Weights of a small GPT-style language model, trained from scratch on English Wikipedia.
Size: width 576, 9 heads of 64 (1 for keys and values), MLP 2304 SwiGLU, vocabulary 19667, 60.5M parameters.
MLP neurons of a small language model. Each row is named by its layer, matrix (gate and up: input weights) and neuron, and shows model dimensions 384-479. Each number is 500 + 50 x the weight over its row's rms, rounded and kept within 0 to 999. Numbers have three digits each. A neuron's up and down rows have the sign that makes its largest values positive.
A block is one neuron, or neurons of one layer that tend to fire together. After each block is what it responds to, as a language model described it from the Wikipedia text at the highest values.

L5.gate140:523566430469500501495519551555501569541540501449489560409509486484550483581513553540528458484409502458527508552489584442379471473521505453507537498454520464496468459495478523550424478525505442530594475451477486432462487533574543583492467525564528490536443468456608496439457543422404544441
L5.up140:558531528453459484532535503512482461456507528525406519549526447444611496516454487468475591446448550397611559561536490433540387505492479362403526523599438430524486587469515583553503558503407487578595565456545557599546483451509594467428545482487509545559480531563436509522482505524566560454
L5.gate275:451548511449437487500539550600510466522509508385506485549507542488529478555489508484509553430384499506497522478477534562513452495484512487472537566431564530519491467522507415498369519557557492421416474439531536529431480485558514484568435559549534508497480399425545481491541461564518504422
L5.up275:469445485474416561456442578533455485393557499492466526565549492368523480435546427548510550498565510436598571668410415490463551458555524454505620525421518547481587482520446509544402578397543502473451575505387586573509573409495589462513478421496537534472493514397535537435414527468518529471
L5.gate656:490498510451477488497502487581516534433569538535539550445529472413466520584509464438568553458454478443569549534573538553544462648527545595478507412450492561577498527553478451476378469427473517487520544438502533461521494470464568476477475497421476547542504487571492461457459572560569540493
L5.up656:428475507522515612535494498486390590517459379475511423544540503527495430580529573551526447448485494411684512438447571542472517471428462509462534410554460515421585556551460478487493464473483521522665488501445520438509504521536491532495455551544507510394521548468449484451465572464503507424
L5.gate793:464471459453566531557477491499531545456506593459480436484471458524489473505579462598526489484564357545449503557452475451511430526609572425619508442569480459484486546435470570482481600476564504502510525460443485481546525532528602410499483486476450467495480518482495444452551551416573456422
L5.up793:513467469385419516549497476514552536513515431526535475509502565458531511537486495526448502431501490483422470398539378513466439515594530481556463562506482471564487570553490459489513465542493449435576537405603474444492406516431465525471554500521512427556514414497473492541553562523535537491
L5.gate817:501419539419520578489521542493424601484470521511492487550518450492522488587539479522462658387446486520609519565523551477448559449523460566429544538517460531427554543429569484523423541569469524532464460564517441437516485453514518515514412527482492474503504553459597467600526497492364515485
L5.up817:473534489495494569572476470478439486534547596442480440446455487459486564438466577493441452497510463467483435480527432502571460463548516418499482462524452537481525530506453470580487543449513427501547454556468572472474414503431586556548474452400542516500459523494492502374486516519469430507
L5.gate818:420487409535471467440433471522534537499530472467564514434411534514514541445497519447567523438549608536455449516489542520462565471468510470551476512561486527557564405466479498471477562485498504508497495429468521503494536474581471524567498493563477565476464565425507550439553447463421556547
L5.up818:491585496541581605507514506543456491394437485504541525451452573516579521553483520453438465482530496562436492498546477587471437458555494475476568485437545538533493498425535493432468446426556523497546486429473459510419452467505548473456514494435499449465418489505457452516520510464535584385
L5.gate1071:479514650637472481503648517525446397486502492533407462493444533526501606516548551441495433471492562494594510475553517440426562486494500486515401510568601456524502460400476475536509538454437459524479616528432467459508471509456513521533444478552510497547498568552531472438510486458443473469
L5.up1071:537547494449520515476500543499433518495530471473409475559416595477534538528534491502566469506506596494543560508503474533457567577585549520497447613566517523485494489501519508494490512435457561498471461465527552490482435459420572425528438442523505502529491506404449492524515600542492578391
L5.gate1118:583463438510504455499513479565383550519548620456401525499392516438567522546465562566552402390392500554562520497508521466541554467496448532436487454449516441575483567509466473447503600479482515509526464515447506560518474544445544544438395491532474433509426537432531546501469532445526507501
L5.up1118:497502517562515516579537526482458434571498453440519451566507457520495504532508533436404467465539541587426444461500447514533445464442487533529389543522597489493468474548445446452362380485434530557486464416409402430484464516509514425419474524580383553437523452534384498556490487442448449530
L5.gate1134:528511426535522467521563493583499516493480461501404551509474496452494467551593396634521502565514460412482497612447484561460506520441497459467515539525435586440511465518522520467519472509583540539440527442400557485542468462542415423466514527533526535541434539555573591500475460459482434558
L5.up1134:530447432522519455547486455455521490541478515511519463540504489537492517481494541593491463425578552378520438468515485499495430480479598581432506489482575510421456477534539520538493465511458561454544473570453464442469544583533491478420482608536433444404551516462431421552445566464498503431
L5.gate1158:516556465468546516558464489530524466477493478432501464523524580508536616484577539525588530524463474496588602475454544432579432438543568507519484431582475451466474537493470527499460453448550558516460443445511554604510571492477538573528483416521472485503466490501562520464457510459497516462
L5.up1158:472559503426492513487399522485535507501502510453503528483488485488509497468496548480584470479445484476565533454553548508517475503467578499421550581462538589401469560502442454433522329457507537433447586542447566365471513559506487500460352520379481482488497528485539441477499501514528468484
L5.gate1629:552532477456491532505331500581501511507451452452450462527416575464540621507501470493479540435470568470530461527465434460481522515559459560436496519501578473492556474482461501585502491573583520576485545432541437504532415479592526465573440489508512520441425550566520497487539425513500483570
L5.up1629:586592558447545466485479487515492553377389562443551511525488576391490440542432517454453522506428568512522480448503452514506439473545535503480469566472453441554480490520534490406526421487466508535501528492482427505560606428554512509522471429432593525422403524435542534510446551580491424342
L5.gate1673:595418452522550501516554551580596559545503544519596562477518493468397529480559541544530473486496532493534600486534430482524500566401505551529564489466436497467493478533482492467500534472633459555489549512518440519529523462511540516486460551581506524476573557526480500468492559442505457498
L5.up1673:553583482501502541492515436494496540567550532433481437497506510409478432622576508539469515394427440509538397492536519505571576515538535452496576565556518478527580449456430420460416478484445406552455514534508521467527510492533459400524573554583538541487521557534469422565492496534504546503
L5.gate1741:602549417437438530472419449463422502475497555455456498465472468469517536493466483487491431466445446459536570546490487558533497460452584581426494561354518479485512470407459514407458495470428577495556446448569538525556411509542502492594507409616515523516453516532504444462498599488513512524
L5.up1741:494546443446503490541496544471355495517519520549540552509520474417532446503497447510463534392530496505511464578445524504535536509576527536418537506479489517534590556592556527482492417476483557594543531560528451437498458494611525455494516505613450425471448544434523509462433551474519471529
L5.gate1800:548459525495527487556452516430471472604376453480575526474461579472486481519523557488493431521597578562654434500556459501514528489519574472520454573484426429488516531482564482558658537483507538515521506508421486463473458570522576491467544444478527557477384492498442480492453411574453508367
L5.up1800:501569424546454475563512601460491537579442397458457496487516496437560502577528443516459694485495481491509439556378530470516511442524434489473488520444467527567456564457520472520525496551560529458540508450412563467527491518420529512559515463466549590437504514393508402499519614548418483484
L5.gate1879:487527438421501505473497551567552500464478465502505521447524497428481451487483498483439454531512549489482519599519484497521423531503451526589555537484475415504543523520543523497490483499555450368437468523506469492520549466515570463439532508528519588516477504525487472486519476373453404482
L5.up1879:490478533491498515531589486491568537557500484518540581501434475471498532526484544472605515536602419547559500508492480508479461499475519536451508528482507501476446580576496570416412452588484492531531474457503548518537449500614410549457490471532523447457514507513479495489450468364475386477
L5.gate2081:583571451615468500553582526507545542547541486415500502547578561467479504606560532438577485464531488588475495432479455511525503461485488455548603509432542601513544590513433539584409500537557517546461489519510518493505474503538603571472488660471545541512415534565523582493489520457558596412
L5.up2081:484471428512522508479434503477511459494545534516514463478539550421485511471527548490536513481480543508505389545508495475515529492468453429576505508479549488518488514499543493482529493454571576534533475462491537455500501540458468426547527501449524524460491500472498397497455581519513549554
Description: Mainly pipe separators after a number in sports statistics tables (e.g. 17 | 0 | 1 |), plus decimal fraction pieces such as .21, .22, or 2.3 in measurements and census figures.

L5.gate207:539574505412553487414560501566504542491514505525490482526435513501590604565453519469483638488558429512447496483492436485512450544436575504509530464520531510528506450606497545541522490501520482533406509516535536471520443520445524548462385493477543487464483476426509507435475486583526521531
L5.up207:526438485391420531547437565551554507449554453517463551592525567550466510482543421487489511532497436499479535436571475418562407462491473563469436590447512417466621494385539509452437529461568535468510500429605554562594558477467581452421563517502412496450557471502519526454496508466453501510
L5.gate269:468456556539535483426495459566516512457463512445446460418514512491604511582520546405473539563585510474483446446554574483484478470498454538448517488500464559503455588542555529442581537526420516547380500460443515460518499520460481571453593534408515512485498484436464512472428448505549496411
L5.up269:527543518503554511517513528525512431504416488549518484499523474535520496477488528484490478465519448496561378505487506533449458520425518488469624485509526472538476443515549518531522505410447412558558450573485482494521437515377526464384454501468424545434466453556453462390547479566509511503
L5.gate389:475476415482492516488480596487490536500508465522542449391428505607539456504477547532533524451560505437474507518569487529517568562421474573508481439494437510441447487486454599422562460482524499563446499525513585552521458512537509503462442466484507555530493485428492586499564459486516472500
L5.up389:500517626433542483434549433501492490430506521518460479587482661559572465491526503524464490424548407517522448481539508441418530473469431552511498496492456505474451454593469467478499481460502557510558463498545556540541437480467558508454461482567509493555532500570569548484524483495498555456
L5.gate515:521454551564574458538505558513550528500497495409456512550479577525472455486484394509472609520573431529513470406460436368424507507448480527465443480489536531505514534591454591477459529609503457459484509510631554500519343473548534461491494482456434546447542436516489535599492535451464541473
L5.up515:510481524456470517428478498366498492548495469546511527560504461435481532450526503537450541499536535455443559538449511494472515488534515518574482544561489564556512502501525422599637480415584456520502498493562509415539430481421466473528397499479506499482505563434511531483462480480465526586
L5.gate613:520531475438505500513449452546549462547463564429498509504403596470616470542423566511487616529478522548403440492580519440603520486596437488461479423529509501573430498519510524622533508526501455407434468482533470472573470494458566537568571519570525574526477541583507520507552408547468481480
L5.up613:526443399515463491491456469504528592462593512511472528537625473532509406507516519514483488457583569563586525349531549452424546458512608482459562488557497470426460497589531439517453537528481526491650430455516661516628514472565504458419505451477461469426497500532428436464434425472584468502
L5.gate692:528556605416518387457451489531524588591507499543419589580529477518428494442468522538511532496531433495513486489563457480446480500448522473530503552502359569550491421530461419524504570461453512529419479604476442529497430524496468514606528479471473546564474461509438505497520457421458527572
L5.up692:485550459550491500457617458519586517529516432493491448430436505440595503523484525491360511489512519500510420491534455582518539465472465467480525415493521510502445461519494533465462517450382470408437548466441522383529445503355537551359518547491538503494427421410540538560501405481560547457
L5.gate719:478464496434494451458496444477532510597480492428500495402452553490521544599524564499502469472515454436483505494511505499449478591473511545524544517557546565496529449472404484546505431529532585547497515515514467531494544533539555534539531374475506572587472478508524545470517550538544522548
L5.up719:453615517522511535506447491448497525532492414484535500549505566556550492521405456458475450483506518561544424521473397426520483512550437495478473491479552570468493476481509495474551468466411601371452515564512418513526461522538438435525497533572530456529529452470548534545544455473552511601
L5.gate1177:506438476578601546519467478499492554545530490516478481395479518495427446615490571528504440446544474460608487485483512508440628405482483535480521515538431476614484533457517461478537501527525415444549460454486527448534468567383466542449542515504499489483419491503447517481576435439488499493
L5.up1177:535445500529524445474471498401489536600457469513524468432529568442574508597451526491547489523566449501476517480489536501461428458450513528501532607497486480543500531524447432524505354435566539483579427465505582482490491513454548539519487418491475530632512556464503493517524521436461539488
L5.gate1242:523507565433487480468415496509501411465560562461509534559486667532461463567474466518514503558564538518485545460453474547480468465514627582510563505475438533488481519497521516507459522410332507532530459459583504400544483437494503519366528528504509560562470525552516541577524537501579501538
L5.up1242:471561505528529514519499514519472503403472475550419403541501608484571621453555485440460491512515468401585468492476363525500534488571470492531504566468453518537519440516547523408559534515540604457514406562424583560539445629604497470476524413577511494455433604485485578551511434567577531547
L5.gate1273:541472537512420540467523508426491480383544452467466582520498405534514536637451490465484488490554485496502535383592589450473500451498535475586534535492476539445471534434501581509440421461525482452502558641437526522480491406540450565507569431477566639506439457466557477455497463442449523526
L5.up1273:564507473487514469464511517526548556473469580556491517550497472489559503540403543424545567526455590397504462540550561455486509591505535508492411520537551449462515457459581510549462482542625443512460555450550477507640458604505524544449448519390603375571555516515532346534514454515477492521
L5.gate1308:525488544460490507420384526513511505516476576572469500398395436459588645442557545491476487522526452532565557497574461474555488530566496520482475600442402507536406495524444557563485526525495563499536505508563536452532441540574473475396472430490487422471549541486514502497472432425481450437
L5.up1308:552408505541479479473475490430542400508438482488422526460518533612494608510441508532547538572478468515478436535627526512614551541536507418443429503570529547530491489524469485557489490490386537479446506498537551455569475500536419501538555565466558520473519525548393534478492455473512456534
L5.gate1337:544486403419453463450476497559518561495574498508429519524457509506573543484485597476558458449564430494546473440560512518505566457457563491435561450440450538495482495574518431521465469509535470522430572571524549532482546471460513519496480478533541543512635528574549477481491438466467414543
L5.up1337:516514478373563507499480561468548566586492485546472484431375424418503496471521530507522463485487486527572543493541574411594576515540501462489533463508486423566495545460507563480405504479607539572546428543437476457527498513423511532471437430503611586532554632529424472545530391501513516482
L5.gate1681:499503401456572525450493600506459553495560526477424535443518458534590500499492515428502509495564424603539531479559520540532504418499585659552623442581466426605484515463521496520457506643522593544506556493568514429552483457481552480394463517490612469549523469561546541479448498506471532495
L5.up1681:435520499417359509613518471474460425523478490424457412431514501514493561529436528587522380525497552465518475550538475451500438523445537454439471403483449506498524505541472482551469563524494512448475464477431478513497468503535415511607474448426492526600450485495530583463529442491627452484
L5.gate1819:425425434525515437445478480526579516487577520584488480453506416589396490570488562488502557558434496428456540459477503541435513523532483414406497568634438494538517542553563465528442441416601502515565452539526478449616558521482477619487541466464507482528525445480505435537537438514560537581
L5.up1819:481502491491495493480647445469544508423482408434534491542510492441482583559495425481441464465462526488349525529475514505470449546497571539494513549470477484509480479571435533489494536448585506533473517479553611549486539532550438559609592498423479455447439524598490512543391515577604497431
L5.gate2030:443481409435491491494372423519614528441538503590503434496532604444546505493480547516574461489510497509570526565492533460503547495541460558421473545623433422457501499516482419513517473489452514510536514564436576532573571432529566525498537517406558495623565459463493507563501528550510543579
L5.up2030:512566493509525504476442619486416444456502488513560430595509455468500477473516510426441521505568453436514500520630531558484493516491525565473461459499537543564524565535483500493499527468502449528495459479552407454487479606569552418411445568505450540557539539560505517599539434507443449575
L5.gate2069:509484445412498518570475462486503438500541509414511425455492576512562426497575507488473528450564453522525524459531567484544557495533485575484532524468484485520443467452479559545413553557448485460430423662506500421507389533447489472529457571536457487433499514492585558385477463501486617479
L5.up2069:529549464574537523451529448484395495527565468490505496513488479501476529532501447587522405512604509527490429448525538454554409389469522508508548524613568521441549484532563534475524521623443604465465470483494509499497482510426530477460478453582607529450559485498513507411522454507435481469
Description: Single first letters split off from a word, often F, V, P or K, typically after a quote mark, line break or hyphen, as in "f|emale", F|our, V|alga.

L5.gate100:428524513547432557506456469524548476414506492402455478471612475509476522551458535565590518450514475457452415494545586453471534529481458529490598531476452502485447558484499551546523484466536498499505452507461511505521487414547508516590569441494565527605502535482652499534442535471488524493
L5.up100:567485439576516446377548438610368499526442525467510466527524513504510382448484534538558443546490484517533520517474534562503507544532528486477463496544507401542481474510475508423572420392499472417518475453515479527489460520520533540472525429472532475503445493471491487562509396490378483469
L5.gate349:606510485496577527548398466546602435416479506540568506508518489473563532528469535541495513555495564538409446471534481463367497485490450519609477500482485485505516559499498447436428471542551526535563541588532522575485595493614454398503482429566527562499474439466505525461520450553486466530
L5.up349:490511490544461504447520535537493509426542587572560558486524483458429450517556521447430460495505481485564464576441479473430484508551615490530529588485547447520503519386464470490409514567559460532514519578527488429480524483491534415506526473490457537556523483523472410585576493465490480614
L5.gate523:481515497608463596463528502541537504499590481519472612656475490517476501501517450580477534326467574379527486574476494466511570407561415492567473458479581456410506517450514490408538471547469467535442529612426530575547433512480602497523546588486481549457549560484511543519520454477480470539
L5.up523:547419511487511509547564540497427508483544619509479515492518517499493486590451568543414426466571501547490648443468509530564483391440509553540448503517492485503418450450591470405408552472474534484518527450570484445509556546477436455431445517559519495446526527564519502486504497503471483542
L5.gate737:488465500433538579511443478509497473534600492526549517495575559583471528571563617505561505519491478485401473486385503503534475511517568586452498538571529494517598523599510475600436516501540438520421513486477511472518518580426495514501553557543512494491535531608562563580424486506467457568
L5.up737:531476547580508553493557434475487437544523535450591452490432612556482484515503427457516480516462484530439476559485554562517541514423416510489548523446504467483587523502478550514581522439491568553453514517390596408535454483452528498482534464495515470448555496487540473596537494528501484475
L5.gate862:528532414537438539505467453454441532455560464463467551500489475578472516490556523501424510449531501534458451510521463449479540533502440519478532608457418519455485594476534534561446472430523489429452461404390614580478478477547508572468503547537557527533497551527389464457591487481510507492
L5.up862:548458534514586611374505528562474539503547559511538468457537548518539547595536542367524508533561492441526523496504519552526507475571502557490531495570476557578412603498482567552558547401527493523477465574566557606598521508450565437495521469497520546535403486528507482590425529451525488392
L5.gate872:478562410454484609479551448473487535488537609505486501526516459542453477477508516583468453479549437510482512427593461532487493502503563455465447422489508500452472551594480410557533513434557518581587480544566486519543502501419542515521474475529497401373515544621504533449437435406518563525
L5.up872:503515515445440439510520426525434551504435523391539486518472512538544511526478577544522399426467439484538512475510471468492506546497515452503580535531504517404502486535538516408543408471516566523595516646463435554356550470471511498577375476407587524583499509525454528549438447521486462488
L5.gate1137:493602533525489560470559441577529497613434545576537535423492539468609630488425565481455520525515551538423568406530398459489544431490552504455512559495522532489493540525447482536534467489478565546448523447487412506499501511550513522476543510539484515484495461498485621518540413436567461578
L5.up1137:487476469604502503579539422561417522480582549401499502516548457382460517479521501446519498516500476513527518471542499502448500530552545520420506527523481480573590508499512487513551486430551619489514525477512500519461573467570418492506481462449543485600527442492405502470420452461461515482
L5.gate1145:480523433505484595483565481543605434453566533492428509480401546507538444520448541505589486524457536535482479600429416448480565428599511535509547516550489488451506533452440558531581466486524487536484487486533509517446517462556401471463442541522453416493478492600485504519506517469548470540
L5.up1145:463494558528525537496445459472551453500345569525542506449489476556521464469523489566409536566566573562500546593501443472437547475536566542468565511482413491497468474462495462493518445539423553576466600599459516543513513567533534556539429491564529521476463457524456571581564536463511452484
L5.gate1533:479541536521572497521524574549537530512498548461507502412467520551506524586607447401564557499531496524435567588468557553522561463513387565461413508494503478645429436459452573492490506413568458440510457420519594485457425540459444556544483480504498549527430560515431555469514536503470508499
L5.up1533:484468455471572453463524440479492614382473503455447530525429470516491460559558504497482487489534551599439534463492521570499437562545481579506520531445450518509457521549555483571498486439454432483524571453533497405584498377558547602466532472489526578527421553500632564479405445475513468488
L5.gate1829:539504560529547487498532564535508508549635510510599473357543466525574481555570479457555551491553439505535446580469503513471503514497508462407541522454485449582467531498514503516543600597546410542489502533492480535583465496409466526514476483365521589533504470531484522480511397388558513516
L5.up1829:494567423596485516506517511513432492544583529439527504439526470590528406473387576486483518569511543540459423539483495569513481427536529462433594504526547479503408526404524571465551594586576465575379500366534482621547536517477523653494512520428448539524443437489417507435542463474550450508
L5.gate1911:477515522477490537428597489536449536407586529479556474478469497546485513516505444490555422487429486439535539507481571459483543545583439514549501575468515395440484410517501494475472400485552569461469544572566495540485435472467475595474470468503575466540514513520402500415565510519557450456
L5.up1911:421513549543493497616530474485498420459501552428494487525503564490537373506579487474580489488464544430418593507567512436426502432568538465508489457502414436525520532429608487469542512418531476474496491524485533526539532535447477508471560412488519548470560473535527562496435455505440519513
L5.gate1950:530478474444518550509426497472516454574579488478523531479463485549394532519502472514535543466410461424476609465463498443579525491530523474532534478528553507461410531508394541501450491508590498508508453506626431517564435533514518512450583541429479464498448469549472439458586581434557447484
L5.up1950:559552518507560458533473474478488460522605520444537526410489480510471492486511597491582529437566464578566490475616500500422511489525422543522485510576466487409417518556496596528459468340543544542494508534572515532557505496505498437508494537526410548481566514496559451472433495506503499517
L5.gate2240:413548496429459495440542548496511455480482480515445544483551506481392535520498617456496481434569483530470474472476489551603548497485543521424438420501469461506510597441517455542552490577506530485501473500539441390539504558494483486526477500493516540437475573402544549419488535497407519444
L5.up2240:488554456477545552481482586511492480531470537526484594471481364509494451418530431584456540511423538581569568487433381453421550526454468556517537441529532538489486456411437462423459577418493477479473523539484472509464556499489500496473439494372478499446470568462558477544431543481450579538
L5.gate2243:530491470567465554411511558520536560512506526493541415500532590449476478578535576476578497452548432481486435595585491520489511559526501536432452521501580476532518530593525535460507588566608504575492444454532425529521433464589542504455436431564583439544516503527469463565556355490434487556
L5.up2243:416543477603409505520478466492495504584575597449589514480555501528502598511438444535526461413492535461488490510502528558467566580508480451477473500523509536465437611482466529499535548445458531576476460535534524472515509451411479477522546389452515554520528483572513502456456521499474522414
L5.gate2287:451552445561523475500464537576465489521495414586473419381517512555493641430535520408524489483533438493493469556504448507459559499464533516525374520569513412513495527479403508435479499513549461542391469505542503562459411549600491489648439534493512510523546541436420521513548443419593482511
L5.up2287:548502509547549545488457585470518502574487493557489501544500469638524464523552481425636616536547458637546522424503449536476496560535476460599470470454461561471450486504518498587526552533534497490474550437436512478544506497494439544406509465462502518513528457586461450424429496537454477497
L5.gate2291:577515432568488571440569588626593529521594496474595488531509538485594425425490486427507486462544463570426470465424564493536552571483528503494523541515443513537553504469554470493572501540489441500385529631470546452608450492532550544423367448511471559478447448532525523650497487407483454521
L5.up2291:519508495445449447485528496468549461580562479512524437503490420541439506382592481501544576467504523492588566519491445502449492501575469581461471572546601553541565572476514528570564553511570512534409416628510553546492456443570519501522420495453536461438506507553476502492507500419501491504
Description: The pipe delimiter between cells in a wiki table header row, usually after the second or third header (e.g. "| 1 | 2 |", "| Pld | W |"), weaker on scattered mid-phrase words.

L2.gate501:623430506476460511450444546540532550493526544486528450446506514499547489530577574496463529486474472494515521522485580504470526484395430472483557469523521477550534502404439511474462424469468551514385469429518555471535462481582482458539477530542538532449525545491548465538464498501527430508
L2.up501:445557500470397435530593546518460543530460487579613475480540465553553543474580520533506398509514562444466475510606561647552447478529485448472424531435492484388494524520629500517468577429419592477478461508485496507554492447445583500555422393484384437493551449477413574515477517500527429550
L2.gate604:474494454502467470431486542544499566439438505442415459431442459531503408649470507430514546490454473422536445569500667475520526490583378443461541437537391427478394480494520526441497544522417414498483420448443552539475465432489528477536565622453496574505521524448495476495537546550508520456
L2.up604:600452548528531512494552483498483595529557471492512444414568508503506556471520512412421502480418497431564459509483480526423591473517531491525662563550442479546532463442495513493525511614449486561464528557444583513606466495550586541399613524525444447565455549517555462449473385483566522548
L2.gate1095:577445482480420404412375527571467534484488483498553454414474500500527554521528497546519513483547483542511508461566543485521559476504447533448531467508542507555415486459457497473578361558528451551539479483368501545487519414526574579483488439490534491596594506495541462492481519508471506540
L2.up1095:454474456496497527510541439553520514471536475453490502447514580369465487450493510453432533440493394584470524516510560432450486521592400486535475453567576407536468462582457525537484416457531485515492537621485514502518493490507495460519529550513567468466539473539529593484550541556481465403
L2.gate1134:490567592468486502454526497538498470437464573454508528561463454468469408472501503521503501459467593419448445564425507509487534572458586481527449491451564526492446475482503551579511431467443525537447459462543480460610557530565526549332469485495510478505490439598466463522468534481462477575
L2.up1134:542493572454499447510576460449481464407499469436411515456547460369473411520519380527458528533532510477511407574448392509503452501446539522495515425479381509504554652519505612560484503416588442470513505486453559538444510499515498527437510481379457490482418580396511493500476525499593491482
Description: Pipe separators between column names in Wikipedia table header rows (Title | Length, Notes |), plus "of" in official titles (Department of Justice), and mid-name pieces of foreign names.

L2.gate419:508427497498534505495440483649501515431517479489409491425538527467510561604374511425548447472494453501462458440415450469516557487488496440447416473488468518566442491463402504533547475492485475484487435542533472420585436453390498462448434504511479555544482505471444489542428498463461535534
L2.up419:467513449450530543445423532496524462433582489551578589539468500516590540525597528505591525569480547505523492448478606552511514543473495505413503449478515521572418416513476495564472485522482476519470462566535531532523533366468441439507458524525481504539580551647529470544447569504443428605
L2.gate1169:416484511513446537498475522460503518456443475518462543476408483439485594645548476526467603470579501557422508472446488558522538469467491546572537517538513546566439413442388447517499541453535490447550515619388556580603536383457550466429527434467514528522526534508545495487470473564547521385
L2.up1169:487472495536417513517550496512565435487439457478517513403448472578494547473440413521585482501530565552513509446517465403543389424515569410502578500554550420470455495505531504423577454457572528519511461480531546553543480522490509520431545432473465525599453568491550491537506508520515456534
L2.gate1357:462519539582545575539414532502397417508524509535517512488489465482534516519518502493488441453512540450485520526554473582517485419557457517569511475508573469571500585562413508504502513458498416517508581541479501477486404494425461523464430468601456490453520516468440528471454542494522550478
L2.up1357:542567445489407456531479477506495556476451634465487555453537414500519496553409518584556499445461596453516470536563477440542477467403544547538501465436440492549564504545421519481580518510521490496532506463491502521516454446575591470470535438433501633516520542528596459502455496432541490481
L2.gate1782:461428485493532454514482542522569538592365553478572511451428481554590527538578465502424607545490480538499539461530448553540499452588520483401501445534450554564464451557599548548590448546444489455498436533420499456482513659529503486438498454497532537531505502545492521532524512462460467537
L2.up1782:420462452553409587460446541495537447504491475620413451569456542453469534504529504497560539472477510554476488540533552409544475462458425516575462554539565414532468446470448500460454396516510425480549551434491570508530499517502480509657560527518469550449513465472371513565579489453568565424
Description: Lone first letters of words split into pieces, mostly capitals opening a new line or paragraph (Bart, Samuel), also after hyphens or quotes (Saint-Patrice-de-Beaurivage, Magni-Eyepiece).

L4.gate764:469581468555576523496629541567423509527456422509521452460543483450456538622587512495558534458494503468562495508556539470459617543576541560433463487496590457439568424473392604406503545488524571483478544539595446459521431464397550547424389515556623505545511490539468420492412521479467528515
L4.up764:517527523416516487470542502515492467490499551474540587540417569594453606492361463420487543510521474574529627516430545473449620534546474393488521500505483469512568378531501437485397516463530540558441530523434489532529499562499458441480526448495494556534515563490464507397475504502521489509
Description: Mostly the pipe between cells in Wikipedia markdown tables, especially header rows (Candidate | Votes, Title | Lyrics) and stat rows of numbers; occasionally infobox fields and numbers.

L2.gate239:445554446543478511553461540537484506478498495495539489501497523470558487504524421498373543500417480474440467511523544623494552478558499465538524493466603554509501428405443489547537469510562505530459458482503504475532525472520500369449487510421497511464503536573479543448535501500553546469
L2.up239:558436541461519545460551529540518477465494476424397556523508603485575433507553456487490545534533513455474545499467473571549472496472453515582461558507544592473443496498514516514483483507537499476536518480473440374503433389560489440498512538554546435519498456461529416528508612551496412414
L2.gate1257:446512529516451490480489460531474579465402468483583477492485437480495454578465458404483439502482565596584476520453612520405627405526560502417570517559541496544592487530463582487411469607517560546505536514493468562553513438495590426536422532416510529522604540533544590485571525508577510432
L2.up1257:532516526510452529472355464463493557452427489472552535500532541515535567570518390440479564545508592547522447472538536480477505460523548516511507607576506472482537498460468466463469565668556526476566473495493553488442429398466583416548468549465571551447480523586432585464475470615467434443
L2.gate1573:492482466566541532520439549540500538562569602442568354581488446636465541441400518539476467474545412412480533478491608516419494465488553540466457411491553460452483503461392619592521524510507447502521426466552501512546495543453569483466465520402522551533513529522453482538506425474414486444
L2.up1573:487510431507517623454542562477470497452541582408536476558554636543458442561484553474499343447512350382526501524453534626491509489575523522562403379473371482536426555451407584552556440590517536473531436359502512542577458479520566574491562551468541491517514473483519524473488462406473437539
L2.gate1971:370462501556512509492458547492515487524529476538481535529504594610513437612503434584503520414521579515514485503517616497564507495504516494582455543533376523552580603455536428499483460519530477464494530519434506489515459415422542449414488465465529477646465560458532517468425492501488547512
L2.up1971:503493492507510497518520478480446541510539514459554550572524418532503566567554503394582446399501558548428448434529515501591424420561441548484469508552447533544507532444449543491503506508462521500511548534483449427435474469511491383413427488522492428524491504520488466515489497557519467569
Description: Fires on pipe separators and line breaks between rows of sports statistics or match-result tables, and on word pieces inside Italian or other foreign names (Galeazz-o, Matte-o, Ross-ini).

L4.gate363:486432454603445578478542531548498540498474484557508490477507492532487499433493465506390539479452561529490450533440605488455520570504554524476555449426429434442492436534536464542569474501527476512488571543403467484432519503525507496502518492588606519495490535533459499578528506491397484544
L4.up363:478469480572456501557539411524490480570480575519483478519500484473502600533478521496435487483508485545473421586465481473497613457493579538520466639510458631444468484454417465435426520516438489532486424510425409539445566599558484457496479480498466495494445386485527433521581478447490449449
Description: Pipe separators that follow a small number in Wikipedia tables, such as a rank, position or medal count ("| 1 | China | 5 |"); weaker on mid-word pieces in prose (Sk, cons, Ham).